config.toml
n_head = 4
head_dim = 64
positions = "rope"
attn_scale = 0.125
parallel_block = true
init_std_qkv = 0.029
steps = 13651
MLP neurons of a small language model. Each row is named by its layer, matrix (up: input weights; down: output weights) and neuron, and shows model dimensions 0-255. Each number is 500 + 40 x the weight over its row's rms, rounded and kept within 0 to 999. Numbers have three digits each.
After each neuron's rows, "fires on" lists the tokens most often at its 100 highest values on Wikipedia text that the model never trained on. A number after a token or word is its count.

L3.up526:548470478547436454595488482510494451528427499432464456478483574518517479519513539501498519584490511456474534447445485440481562498541534472552467421460507522483558428552483530438512470531525457474441514510519529480539442517460482444457509442495516501491477497539532476467564446511473462455554538545502547524487446510463520534516521526529495432543551485501480560448451489554525508478449517555505450521498508545503468580479495509533504529534519548456560542419563476459437421437457537561506475593502524521569430545460466533566471551464545479437506506496459590523500513541516516467463490470490449513476454540588430448490483521490564576562468444496450476479545495457534506527467406436513474519438504559445515476488544507486519533497493458582495492557501496503551476530522472
L3.down526:490506532437392460517413468442497506444448456451555535457494512492504575537506508479532479465466441446435491425527496510542474431558505460502508454400522488470514571508483561505505496470519517513451470445514519509490482434475506434555542437582530483490493514544521519437571507410400414474553509563441451553519508564546465509447527481463521502560498506526469517496490502458471476513502445562512547564526495530479496493511497489521522524491523512462604559517473459459551490476463544533503512506556506462487523500487495500479422510540419499506508482508472535559538575503487483494501525435478563511472560450450441510561515527545429430568508495486454557476463522487532525497454473479555492473545496580544492517500533552477500509430476537505530455544529498569472406529446519
fires on: " of" 61, " /" 14, " to" 5

L3.up372:467537479569548536453453475499481477557419561551497520580548562457528475566432471466511501510545459488499491483462488480578528489395546499481529515574505531468497497508461501539484495504530594560505507512490523532566474539538555471531521525459554589550486552500545454482514498558406517522527518546521485494399479492557486525489533456529473507527520463491452592553494488473547508572463483485494500532513545475509549499439534470496458595469485444423473503526556503523527423553528561432471439481489465445480545504443503478445463545520496520511452492529552521459552505530525495529519440520512524465482491484458502506555564564536551452432529529399481508512534473508510567500459465510523449485481422535550505451458629501542536523479484469502509531524467495524527512444505444
L3.down372:482500515487506523486434553419512432475555407440424470495521528516430427528547551545534516543408544490518542513505448437460523516522516494462475514470563501499505421525533544522540462530400545419509465483492515411457558558508438549539519458506524466493550505531488569454496559563551439476541460519531485490505476545449499517425548477533534484502496455493449508537565588555455494523563455508417486523423490420507537513488429477556475459484487464507556526455470489504490457481539486480514449515536471484506509444501556458505542480522542438512506497501571531542498470525459467538512452575434505572550545406486531473530414492491499530514505553549500517461497469527513528495467428425503495477516461465519443432554466519444518523460505476517476477485470514509461446497508479
fires on: " |" 81, " \"" 10

L3.up863:362547567395495474559456526477502405557494455523488481541541492541528497464485513512520491521475574471535552484488452490524471540500527521458487493497528442468492488507507519437549454453481501585521480519527425489522529551517447541478511555467494467490484484532511518433466436504542478514452546456455523484475516528524541533485483489524488518548466579472575457542552524504436622468567513473446482429512532519510547482533565478481423478441524487445494483538586516492453524540512474556506546520540500446556557546477433480452493520567503478490420475514478488561484549432520459482503526468505505522464463481513472422555526497503548480529543533529527520503537448496549533397446509498543522499514515507509408544570456585476527519532519499462476551442523524525454504441536563
L3.down863:475544456478472498591531540477499482396493518511547538419452497523503464532464554512441497481508454495479557546559469471512483495536425565525541495540577468406510481566506490507440483438476532511480447508497517485565525572559510530482459444540494541558514493449570540432578581614434437486526488509446478474509490493549474601472515555512572478572529498473503541584489504473539488496476638448483497474509497463502511559490441512532505499557505516514464466560529530464430485480454471530543478490469454498499508453490465455483538455475477493457516447444475419511550498512563446495447527508538449538485469534521493471492482442467527454436500481474529515527449449498505488512513466527447500466530539490435474549492501496516487432468465439480478508512577460452446496522474456
fires on: "-" 32, "." 27, " |" 13, " time" 4

L3.up811:522461514471488548518494439528473486495542497491405472490476492521538494459562492506499551441549531466556478522514582512521435506481436497599502490487488493476458586604548480505449534466549468577578535499471446544509515554520422526490507455468524487528490389478456459454500433517524527539556454500456574565482490472492501591388449509445573456528540559473503488500448596463501453427501484419507531520462466558508529494501444483529497496494485486453515428485470511482540491524451586551499524489510490580505478563504396530554538562564478509468535527484515508452469431485526509422552508503489459519518481555473448512528522559526503501468484486534463577456542508487524503473520456525495484470494477488523503404576512481509495532524474552467489437493525498520519483496484533
L3.down811:515451513464503512526480553496447464545523465534531482359485490512536465572486505508449507486550560558521448547464522519474547555466513476530568442542500476485467522469531486455488507556484474483524447555518465459510513531511479445548454500521533493460436522552474454482513463537491463540473457516538529516510484500537421563481498535491501495562462536578426483538566567536562459541513511489506520432493520483532475511515506412520506456449502525480478489447497557510536455552475498405534463551509443527557441502535393489471493552587518514515494481526467438509515477486509530449486577503469482469490508485474486464533515500535525433495500581533545537446491447534535413458535569521477540498556570502531495406468453482538514480506470537426483480526640538485565480490422447
fires on: "-" 23, "|" 22, " Silver" 9, " Gold" 5, " Country" 4

L3.up784:484509459492450604413472477503521512461545486505464471489536486508436511460467504638513532484496466467490522502570494411540442477516532521504544480506492391560536494453525541530473547498462479505493493548547434502510492536504478550491498530543472548499475422593523514516522457454478515487444468498480513468499500503509535495432498452479478502467556483426529443512497502547512472544567527523460522471549496498483509468499533551525519471463492438487579517487449535517486504453488545504521530453504542537430524524539573490363486516511462572467430519494466461451467544477533499528471516484550515515515528465484488520528585487459478479478561520448508500487487501471588562464518529389513508468479530604457518587625488472452456510508575501488511394535457488494520459490479522
L3.down784:484430491470547448516497555507515442527528490484537579530531512494523500532519511487473503477506471581509449465468576512491565515497481490529475507530413551509517513533488490461528500516521471514479525456461518475522529529531502456527504434449514435505488500453510518516574551541493480495473445479501525447546460456548502489523570531476467570242455477537494525479553514432454486467467423476499549538488491438508417522488438452479512552533438500457507504466499517501495470484521521455575438532444434477483506414434434543611465456432470508516506515489518563479487466498513492462498491524461492465538544487537577473419485487523569486523516477505494537501542498508470461505461501573507529562472512426539507444441519474514515501456454493533541569508512474520500517521508512
fires on: "\n" 69, " first" 11, " A" 6

L3.up112:447528451478541510537466496485449561509483534507522463479553477536511491509525479439547581518522503488559518484526521498557518535486484558422517471524521542514493582535479440546505551519561533513519488533506528501506505563501474495458470522506491550528541536528504467486519522535492452514511528425549520497494547630485567503484436465518487447625421483473526520496504411529405505479483511491498526475464473552393458421454515527458470550504408510497457440534526550503543551477482552520515524542563451532478496496469497493524483526501482489594519520477470502506485513534499466567494513510437538471490456483503469462490479565463507504532480539381538555480452479479506556451465563534417548488470516462587478453424442544496457553491443544480498436444480512539418528482420476
L3.down112:513549509565483507526465530535495552506496550483528475482546450509582527559526579495438485496504525395523505429579458388454486485443476507510542537512546483512478591552480468469501486543481486491519516559482514531511506452470509448510494519479500530420491519493466446499538520534532522457547395530559478423449542536492518485521480492534498489496478465467505531458470592545461506521487548491420448505523460500498536457489509515519517570449491533477465432434447517554490586512558486532467473487530457499472506514444454437516473540454585534501496546478556490512451431566525541478563487495473473539560472413526472501504500485469529486560461468492423549427459536562506475478498503598496521524430494545566451514571414525494542497478466551487523556549512440450495524466466455
fires on: " at" 22, "," 17, " –" 9, " also" 5, " At" 4, " 1969" 4

L3.up340:449472545465475495586553478473458415496496493533505566484578502498468538533531452474537507476481527564536461516450570539503514498478511467538505547523492504486514499483511497528518478456558523502536577493361602542486425528499426459501520394482520474434506484443503429531539516512461519387519557518493455457447476547489522505519462474523478482522543446549415490500564583468528509455475486415475514511508569519484527467491525468464468518518517480432533500492474500472497483528422475414535505499453459449488466554492471512494518477596409449422532431486546473543511497486544503500476471457539557499430466463498551421497450482489576519427534432437504493531500478521482488535477539483474507531510528465554524507478478528505539541532453528507492518522513421489429490507539444
L3.down340:448479528548526510521505486463496511495448508480444419469514453495494521498489558496513509482510480466415511535509556505493499469497500546445438544424485550518452455512513524513493479494518455474443460572531442479471473491555546554458526481490410543548524510579487491498487589509555451534608561567451417459446555442455503481525523502437571486429484591511550468484494486530485493536457558452523453477536482447494467579557579525474558475489507511461525511508527436493520563480541541492584521487498498516421526499534501500529515518485551530526528517491514423418499530482487513478519444640458481436463528500526431566482500427515460499547535552611491473469451433487506478502501501493521443469505519450510501535488484529488537564539484437451471522431522490457483501468504518
fires on: " |" 33, "\n" 15, "\n " 12, " was" 9, ");" 9, " —;" 6

L3.up935:437484490506503588473468519499493463489554461484401459475536468518518476513561502541497486451436455491485466428539490459504495495529549531494495415510530508491491474520551560529457460473485514423507507481517472507576538525485453530516465491450488494467532480490471518548538503486460487399569526457452561468495590482527454478458517506437556559557469550564451517517571530508505557449499543479446507483488468570519447521478469507567499485400500576483513534539507474450437482475476528541483525447522505532542510572527569482470552584448465471498539539573456468469540485506580491423505498527499546507427519457494458444550479503479514562517471512485500460487436483465420488490488482451449412483541452541474545462477480588445537538485532494618487563530436481534499484525493538
L3.down935:454532475498580525455503564508485430471521469446485466482564476490520520545502508559492509570514509492506468465515425512453450545484491420501471489500530495552469403522511548474493486484417477516533443513541489563561500444502489528523481518474467480424510569477448466561556520573500498442527494452572527500533549488493453447440566546480577504497470396508422526549502464481529486485548465468521587538502560505519503552458496483556564589477524501465526535487504501522417462488465566509513646465518406535534490566541576454497523572496499527509546526544505517489498454501476466421555483512486549505427501524521539501468545477486567573466430478516511513535396495459484468496477479517515464508506505452518581483460496565479563507506491479470478504502535509493495460512490477
fires on: "|" 50, "ub" 4, " Website" 4

L3.up695:538539502342473483434519465484459542519493545466511445470482448530522504457520490442530568503554404519506568517510490501498448515457531511512484472508540513467549483573493562497542456522466473524514508504482567506493437431523587502482575444468403474516513490479479459460483470503575477521562593475464531490502553427434471556508536405514523518443441468488477500520517528544492526488446504461495547486519454552493447499465460513526490531563447550528506490499457427506454515505473508503513432539476533548528443500450588474545531456523515538490540599496500459470511471454482478484498488520525452526531536520493539493571476495532502531516469511378466495564483483508477449525503517509521500475497490509485491500502663436517468523473545429549507505574465500570523525513501521
L3.down695:585487491429543508502460510493523592490531491534554443452437512523499526518492471470517474580518438466518469496505493469578521494490450531491479476566528479529471604536474477464502482474519439443501473512416494536525476490503435555497561476459498466513471445510509467456494462469504507522526497501513494493488496498402576571574512470518502521544515433517484486493538548488574519483421492466428535474501556496492467426543488525612519421557555509546448497453496461531470484458543487452473465493462538517571477590479428539501535499461472499501582568466548487430561477492493413537492518472560512517526508533456491475533454463546418489551503463510455497498529485556571436548542532479463507479518473588459463499512475467480513484531512530503549544575403484549474566505549511
fires on: "." 40, " or" 11, " Vol" 6, "r" 5, " Pos" 5, " |" 5

L3.up586:537484500438420523517507524492455395474473478508567471503590532454536463511535591478471474472529544505408520447459494490603512526538542572588584530500508484507433449499563561452457480533531538528522567491503501542519480480518484537556482502570467495488481495496530466497491416500510521484526546471438545453503469452552434481524480490467509434474493509551470512539496537506518501492476551507510516479455564484507497467500501421512476473541535479513546429400427436500448431433470494492440505506506529464510537572482421486579430516467542510505491502491479572417452494504507490460447445472491462462520515487484547497496525501501515488564458447484471451501482476484514476501428584454454495480540526494496568449541455582460558513560540460477560546520569510480461502559517519
L3.down586:502541543546481497460494494565391474510487459488508478443475476522515486436540489420427488484568443498495489477475513555539422483511549508536501500452464478517485473485450546529479503503538509467497577551549463519555472467576487500527531501481349509445530511404496445504433355533505495463490536502415545488505518547542483471515457513475546493542473493556557562523451535543444450471496551482550523529522499529429543511511441450560489494464521478574525459457501500476463483537467519478513580525530499560558506582519436541568510479508438499518516470498517480453464485455460565456546490479456464537512504466540529465521480502516487529516460567486486488438548448559539437477474547474527529475484561528447514440520514509478601494591466471518526512498547485506471540500483540
fires on: " |" 84, "|" 9, " of" 5

L3.up397:522468468479491535443491444544474517543583510507493456526545512507513400498558470534480493361476469475460480493536510493394514486554488549475466502580558485507496493503510509517528572479503546456510529503464551552584401507533482577507525526560458456500478482554496539444547484433476497432490505484505478533510478468453434512444497540469453473450490528511498541534530502525476537457545548530585463536471508508538471513434519466496527498448461489487569513487507537533494467534457491520453560468451430552480408485536564471486502507468487569453485506439539595453558552526564455472521500521507522426508544458499539476441504499502498490494568484452512490524496502498449458553551509512487505512492549548490561520486556486442487531538651425569505515450484509463484541465526454
L3.down397:524490522524582500511471507441526481562482521495483572519426487457577541461483548482534435467555470386403445485476464554473457496511463481545484493475522502461488507491403562475482456500588557496479510437466571464528435471543537583542574437413501542546470551549480498451529470478540463443535452486562613493556460529555512488574482582504483564496547503511461532442552519474521464512484478491506507529566524500546465557478498466509508441544514543471468527551507498479502452476494472495494499574514503533496485455471565452536507463473499479511531413469485546476516430558462498557495464495537474563457530485488602496451484516511545557492546516518513511488546520592566449415463499520530507484493519506490484478465515506517515517475519509532515469494483465488446530521477591
fires on: "\n" 76, " is" 15, " statistics" 4

L3.up939:503536493516572486563455435482531496519515505474486513536474512494520433532451467506468531510524481434530491562538467523458556447522504443558493447538454532418456476536447448535527474486516566510487451492408557581490503491479436511555475486473535508494516532424501515532532462500476508505482497504534469500468461456465476448577516508524464526589476455489485461515462515511458520544547481534432506535518470467483475617528510406547449508443404481486500493478467480466531438524500471478534508564493394553490477469517434478383521484443478463525527486564505527520586495535522525546459488498482482483525532475452494483557562598518530455511456514505481533414530478582433441484511394483498485514479433517515523565448500510497494512428454420537521459497456477533499498458522439
L3.down939:557481549447485505443540480473529457472522476490548513474566498438488480523494520507551525467464463592464536543463463391498524470473556566491508464557569427539502468422512504479505470544464476460552518493518448418496469526498555502517488554444488480456550476542466513464489455479618480563497488465501548487499479517588451435510525478428549537468483523526473456449545554478442478495503439440549478519472542544526437465454579525533544501529613527480477534506624523591540512463503543472414509483542538461524501479545477434559539464488491528534482537540473438502507521470417520453580523466467506522493488477507485509513472485494476501491478528522454459495513487479508494541427550549552457504486469486476484554524474495456496507489511572463453533481567428583523526496541508
fires on: " |" 66, " Pts" 7, " " 4

L3.up951:478557528521509530454509516483462441485511458487518565495542452480421496461562519471437516476478532474511497551482465492519458544534477446545455495553456517416495467516462570497516446528534485514479528402488487523584499493525506531397540484416510456483525389481510526492533489492550537428522485507479538496511505419496499557529504490437495430504464530601503500450562465540490528496517483540479503522412526523482376512462529558528552517495533529553524545476518545516502521489552435483497499514444501465487514502537549505438432547506406532511540452490536571492412500462468546510503504537527444492481481524519478474351591474523479507417442486493489469489456477461506472448506446510446547501554486525556462468472527481547547484531472507558523557507460465458483483446508452
L3.down951:495500500562477450536488584404574501479473472487490531532515484571481604492476572496538412424509460541476532498524521486546472477555382409569481500517521582461451492454554478447448533536537525491446503527510477518461520491480521513452445530450510521518508526559507579491512422494547505391536502482481534600500511390578506518533516506472600531478511500488537515514461453443530487466468535540489485477471446537556501513544502422509478529539471468479449489501527517483499430539501543431542502551477473505500530524483467488529480481540523481554486472479456537450505441427578532479504565493437460539498550531567484487389520487539488459487500469497475510493526512457522491473499537552569515537546551441515532464440503486461555464492512483524499499472535521443495535466518531
fires on: " and" 34, "," 29, "\n" 17, "if" 4

L3.up718:506545472475487521523477479465503486460461468529500466553544407555429476559500523536490553541550553458473508475518498517570523478440488498570498500494604472546515503466467517591466506484453570544557525527537483498479520476500569460511452550509448521550441520496469470491487537500441473481524422459532508531445428497492531478513498465459555597457459505505573493509529464550527476449555487503562497513480425500552484499429499518516546442504580505519499502525567512541523540473521556482468494549489493478485536465467502510544584498560518484429579481503519487568489499466517533497460532475501428522505497456518529487489532466550575557473533528452502434476504518476444519537570516538465484575519510442455446465542412551537372522522552586491449455533536505444414457509499536
L3.down718:531496529446510518537515528501515456580523536526516517580489379521488476473499534438449480541520543526521509488544558487529488508456520496506539484513539459507434473542527552535474546514456508542484491513520476495511519496425524493505424472441605459492516441343459489569504518474483425490482461496543541434538496570465428470452472509483477499487505492515500517538443460478469543485517516502453488575465490510488502416475487509535546524436532467480493491524522605507469457542458542441535487523489497514592490418472517530498526516559420592485484424576554497493442408538467508525545517524477487466524409443523472547457467531539582511491495471482555495501476503486498459509493474506495426486455519476582492541526476522540492568464435577527521487482520499422548516462492507
fires on: " at" 31, " of" 15, " in" 12, "." 9, " the" 8, "," 6

L3.up483:524466508470529428521476504521532520558489494475485505545501594526547509546511504508466480453478503447534497452512479447544586509559449457493494473539460555420468487537454518564497516489550541532534535520479495490485437505531412524608505571533455480497497509470558541486547498455573592480487514546536464449486506534411498541488509489551550485427427506465502453486524469551474453544516518470531512511588444518522601469515486506473500473479510436478515486466514437469439466494496472447509546436536477519516501469376518517533485509553496480503527549529517476429453564452474491508486485448494564424528471457502446471550407478463492535525555422497495546486469476498530518561529440464545549422473527535459514510512504536453536455496515442521440393491559472496526433481478517
L3.down483:507454523577577535488506524488533503422512522545522477444512470505524526554481479407538542540477495479493486480532527441562492474418539532586513436419543469474553512486426481487490553476487464547515503540470445568496534467557581536513462474447490516425525494500517438505517515578567566554502480587506517529435509434500477502527442468526433534478516552521523554435509541537513529402499503434491475499514530445510441529474525517530443483522545566543546581489546565456551513472425469494540460513492556459570516514491440508555459540491545514568547578571462467525524520505459564494539523520517493470438426534478528500501484433496447453494445473513539501419531474553504524532442548481524466513507468490495487566463506513524460534440475483470464510481475522549462448489482538
fires on: " 5" 16, " King" 13, " II" 11, " 7" 6, " IV" 5, " |" 5

L3.up303:515525442419423498514518519541507493475572492529475472454587494491521528503522489510460420468517464504495484491502555518514507507486517479531502535537545463488426500493558543463465498494504549449521558526519474522513482462481489531569520498511489420439509460506510451523549402564520534427558550480423484489531474453505470519346449498509542477461536585535503549489502560549523483419514555477538530469535424540538486466441416505567507450467481476518487405384488448425488467476486589535485485484500479492548503541504502522504495575524491599504519570533530511506516489512551558411509514495445428499523507486501533530495476511498481517513443466515461486476467499496542582478465515502488516374483484536533548533453497458457520504469549525584465504527513542475526517473498457
L3.down303:548534451552511473453513574512468442498497457528508499444539576469572478512552482524512423507483485503460462468415431530509435471502495515465507506532542471535356502494537499463452554447486526461528499488523482478491494516537437527508479471538429461445513500479516418525571404560477476493465503571472485498519494478510524538461447516558559485548415575578497559534456523516551448443525553411493544489525515516508504527548444456591531515494509506504534477454454392493511477411537544535562488559521502498551493555514456521595481572447490543547490524521492493505514482484483527442472511494462422508459545475511532527495530458462474543420469513515466558452547464499502429485470465495489524446480517541521571489451513475526543504512546554508454493542478506537551492501449495
fires on: "|" 88, " |" 11

L3.up854:519514488531539534492532532549534529471506499552518632459505558483547427523434555515539460574542451472493477467442516457521503518410569493529543572506539557627534489528513493522423546526495505442576429537525414487528558441508522529457538547461485489414460466537380452532527467502447531479528491485492522528479520519441511505551540492534542519401457506473583506468500497512460490466441542484574520568528475477600494534495519486462491511509469610520514504493515459515565554472514538477548549476459449548522492488521467498477476469500505557515487469513550546486518512457507504516506504489497489515479412502474466526416575502518569580542499544504492475474489475503500524539497536584505485499490471469468461428468538478536484504559481505489489560509493541498487564483497449
L3.down854:583492517505393522506490521446558449508501508497480514556560562438521514493519528547466404527443467496510549481483432536443501553526485487494450520478506536550485465497462499522385567515492446508494438501569425502513486525541528495544530505547552496502552498490479587555467527490410539443496525453541448485488437489512448500657503444492535532608484522516503468526456545471485538462583596491550477553536520513471496470585489482555492568535494472482488450552464539507469557450505447514514476471463443409545440510487521464508482521496464519503495524585562535469514555480519495499507528508466507488513498496521500458463527493543570529463463422511485500514426475500509525464485483498543510503545442529466495434485486521514515535543431446500443548489490492538536499525438547
fires on: ":" 20, " position" 13, " record" 8, " number" 8, " species" 6, " place" 4

L3.up605:477519470527549570571466487446572516505528440527549551516561585455484494513514448502549491496424501459483480509445548468556543474505503480523516485563554523495445490520537560533454494501483588407495470518531447484500479526544548515500506442513545513480473509441532484458552489541484490533556509502530534527510469537485434472386513492524516517487599482510477498574562510513467560526552383486540551514488476446530515527440543541525518516480489422559470465484509485474507524488454520475541473456510479490502473514440519470492544550439425510467495508487541521511437466525524500472529563456414538477546480430483675513497487493494492534496472491516544448521480513485553537439483543539460460410436478478521531417458482485481578526566493502455506479526444521472490477430490476
L3.down605:515491445520487501566558520574491468468521545490483467478563607508475474505500464545516439480460575439516546485483501481553544485508524465452474536544501499475485503552550451507484554480574506463470464547552507428520500554500569561524529524504528488414462496495487498409524522502499510458457583549533498532490437566489461534427486435469478509522437479529521496514446520516541509498564500430467573473406561469561483559546497443489470541509464512542469558481397509491472437511507470445542467538534479562514552479484496493459510560468467474475400476465543548473550442521552564486503495538499509567530469491453491466491551463505519510459422527508484510444524464489464536491486481485607514451607450570501437445491511513527534519524475498409563490521496462472510478508465467
fires on: " \"" 49, "|" 20, "—" 5, "\n" 4

L3.up497:549544532518495521518518490507422546522544512499544495481542561525461481513482448547497492529542528499547537482498468445489444533473519495582535499518492584561473535487507566508499452510523633579538468442483487536446439537455523558501524472519428496545504558532449446575562543477511541509486533548464505464531493480522519564479543490479495470618493486452487545472541497464483570498493507510500473488507454518464435397542587545462510446574504483497566587533485537520495489516419494447502517490551512591497420462460496422539535507530535519521551479527501477558511502463435464518512452472555525543545487530509499503476448499470603489452521483406491553538451454502524498452502481516498477554435473412452507485468453460470514581486542485508504437525473478502514537488462530
L3.down497:519523555498427601513526579458512496508509585484530490455583462496535432499495483467486506525457525462549464520536467496512522373525499500455477469509512548447506456526456470507548514410532496529610516540479440514554509438425551491545490481470458526528466454471474530529486493481556486501509552540495555477478469583543480494573501545445465532584462499455509514470433535471506514473518505478469505465557459523444493505480571417481523420445529475498442497525619514478489524494494541544480560495493479426497579508459418525557511445511582488492518493490421537439508452518515538479449466522486509573475520495466504514498588492486455507440514477531522533456513557473493485525541494493523493466491464445501545457492564463514460547493523462519531554417557434473458473480484461
fires on: " is" 18, " addition" 14, " has" 12, " also" 10, "," 9, " later" 6

L3.up182:467392517487437491543476485483538412501554581552508469570469536486493452509482467526405540537519509511505509511534538498485542397462539453532479552492542495448423474540516498536497522534449525472489489471521544494396532500487461526572576493480471483533546586485495493482547517482520483416553521554520474440555487577487516495424503438513457513485483490473542518516558496485513519474573480482510418503468524513503495510529444483499476568552475517473456491477518466577406513464525566429510528525581520467500529474530531479477541514512508471497427495450463540484521504450476525435440476536486416514494541460538477433536583460510495551547399499515531508533479488502431537535513437480555568468424502495526532524528471518491493517489480459551507460625498505472451482527456516
L3.down182:403535471476532554451490556466530584459514407482517494461512517578457510432538527569518467527504596478510533475530543494496494562472601485480456505484488477480484535521502519480494450433451475503499462465553525566429527551434495502443580479558501508530515528459520497446481520428478597537472505487481489509484453524422480543504468529447517444541497467482459441471518526433553520426477477520452474486487501488543520414501516548508469472445489426557451472502477522545487452505458546506539495506581555525443429594460533503483496518438481498538442519545499461512525579507431524443551496556455508544540527490484473516479568522455464464458487469528484515480464545453490503412459440472495412475567534560511490465482531478505437536491512510488577466482464461450493527524511518
fires on: " (" 24, " \"" 23, "—" 22, "-" 4, " un" 4

L3.up451:532456503560554534526487496472490493496529560454515495569511478517485485498530483431464544509472495523433514478553473563538565496541476550527542563472539492528523394509477595514511456528478494540531489429467491451494421454538487546572503537569459517556482491487489488473467499550461422518417506549527489512483531507510461567493482572547492496458537529536458517434496501504500570486449486573444514525456470551452434476507573481576496509584474518494504490447421487585423493492564477542494587555545468455516486451510492473492488526485523498504402485489444519470563520512465564488461428549534458535472546473451466459563516569461523530500533507567550501489479506485529505503484466519492516484459564555499523477478516482500513507552432588511471444467412527465469556595523482
L3.down451:516471569458503491548524404534581498484537493541521522543559482477502528442587475459456452519547519511512508539496547460492514550458523439514531546507558493512473480470480537505453556517452530439427527464539422492499561537540491538484576440509558513506553499507469506527439484513481571415541541517536498484486514527426507479503481499505556623373562422518544479529517528523475468588471439538510535434442527484475512541522464509555515579535455547510536564454451512533449517432439480496468506479499498468406507409502494504462469535530462507551482512497489544461509545492484580415494476435440496442521509493517459516513442481529522453542502456539547498452446456532480485532498518463510506571513484503518501500465469446481483439538511460492510540559428493480547533473470471
fires on: " of" 64, " |" 20, "0" 4, "1" 4

L3.up742:502433516512522516489479494540503472548505503431469410528473509469589457568436533550484473513578494504465507481533550506520556455465559560495445510500535458540528475503493560502437536402489503572489508477500605524517505495477506532525457518528453473442562566577513467449482518479524500436463495482512508474562424533457555498471460529479511510497448542496470433514513544483541491495585527543466433589476511462541525472493500460530454507466474482556498450524469504524507504548517535473465559521539457491548421466464504448423542494536548501493476486429502519508456537470480500541479526505557446547447524494500539485440519510467460529425504491555483543579593519494528469471469432401485445449497580498513523536472467607519561520504507443550474471507539524456406522514475545
L3.down742:481575509547481494515543469471470589499520529492542522462491429439501496526511520528481430481522511453552463486500522488434505511463488440474481493509540516495477526506478446456514454519509468505444441490424466564488517473401487424568507489493446551542504532530456561481451505493491480528505504509488486494557511526505456482484519485588494479661500434524496470536549474538499560502454493500542562418532526500532448466514541576443486510493456507478494441503501519502498503473482420516539462479437482536516557421414487456584498517465481490469459562537505481506494475586585496497523516649478477492521496511559440507561513516489522431540463413485524597557404538470497492471535488539466543480509512527499495474529491504495408518454494571462493505543527496515555545512490464
fires on: " (" 35, " not" 17, "—" 15, " most" 4, " —" 4, " so" 4

L3.up615:525515553450568465574484475501499511544474568552493505506521541445457436498502526475556525495528547513518454443492477476543598519539550489497489549414547519496491468489428588559572470578456553535546483488432570520510504530523475494546535522484536534466479546445503510502496526550456544479506521524510468497460493493526585446585495441503506529548437484511554486509467454486537571521452444465432426499509571499517538578516494526476397495505502484485553509512517440511466419494481514507482460497507517453578527481483496518493475534570487417523468480525506511539570496550566518522474465513535509551490477530488556497493469527491599551478494468450503514587520469489504475453526462482497462519484510498524488412535518594396541539447419445513454455483513487424509513458555468
L3.down615:516494470502507507524441545468490445441510429541495442451484502468486512493478467534536516539505448499468498465524576456505477485566527497469550471461512481503517501485511572526504517533456524457548501493557564508519514550547521582479461469508484442446532491523482548513502531506482450478548511495529497545480425554448525608505515490475533560497507522507545444496517452514482440422505440508499441526463548432537494570533534498528540546504479475450457561548514485485527482489519469479513486508536481486471482383485528481481596498558430489491526501512407519463488520511507508475537520581525450479487554536569467603487566451433426526422488504511520452445467468548487531429443535507550519521372485454529444477586428558422570502508450521494476513550477538455456546438501529
fires on: " |" 95, " —;" 5

L3.up417:431536434465482517530531478608517490494483397526524534481484489475494502420484470515559493505451376514453517524436537514526540454495493505519509524515440539478536483551525560520486441481441513455495525379483554463563521493458471467517471466495497568458479478477516500539497506584505511481490572482514559487463439448485485574549454498506472487566497567543562505485566527513505557522433480555527465511470538558461498593513506535586527506521467552461442575511497456497439466429523533578527477561516448473505435549481505507513479477495538476461465469509491517507520506531496526502508455555520459504539536527510462472478489529468574504555449393542483447479522456464516476474599418477493489444501413519503507472503512523507583492475446499467539482566488511566558494500507479
L3.down417:477546498513446543484515521554483538527455431571530434454448522479520549494522553442506535480482496613450470530466556532556524532500467545521539487509550480505534528461486603472467488544450492509456470444498487467510480521475514506455471480502444523563545462481473496540485556498518561519477484569547566440569495457459542501502475489481514495559557570546544561489578460439476505497548475458521420521476547495446458558434453496630516484546503562463444451489414531456533493528479524581553390513487498477437447496528554477518463487468495484541541554513491526508455478511508508524499542464527468439442502453553498403505504514588420490516395451480496552452487527510495465499505491517528514456465478550476455488526551510504506478507478522511511483470472481550521474478554429
fires on: " of" 46, " •" 7, " code" 5, ":" 5, " married" 4

L3.up329:488492475363491514552439462523547464454547539534571514483519501505497531495480496448421455475514527508444481482570544446472568405491458444471522486497511472522464473482496508486372531445481525449486454504474629493452471494467478488550550471493495472521548591508453512459492459457531531485428470458429560522492491540483484523459477496464410513507483529574524423448582493478504487474486465475467541558476523471520467469467429549519460521489527551471468480505544475481535554469516533503436459541544426456485492537540491518471501535532482425505460498499530563509508477523509502476547488471532508501518593448518544483480483544486484454526520443555433520509477538482413505555461481498437486461510510520564557524477497582544543573502476491409482522531571483508467539507454457
L3.down329:577500528462555508513451431446484472476506470512462516572456523425494485505474483504509525531518552561449494466480492447410497492548502486492508438466593503494459502490480450459395523431411509457559492519527533524449464537482507524524457490529474483532503538485517451425398520462474490512540498493498566480545518525453448569457492518510469475462441538508505481499526447490506577480443475481499536487442512455430444452486476487448453519542442573509546416496416509480518559495516420476479534476498425551493569540485536499537425529576524451552574502460495528502522544459438506457500528470427552499511538491467556490508529524447523444513556438444520495412508501512489487499484498513440465536487530527531457531520508497490461570517460517512543551524473476446436442437418449
fires on: " ;" 32, " -" 19, "—" 15, " —" 9, " –" 7, " " 7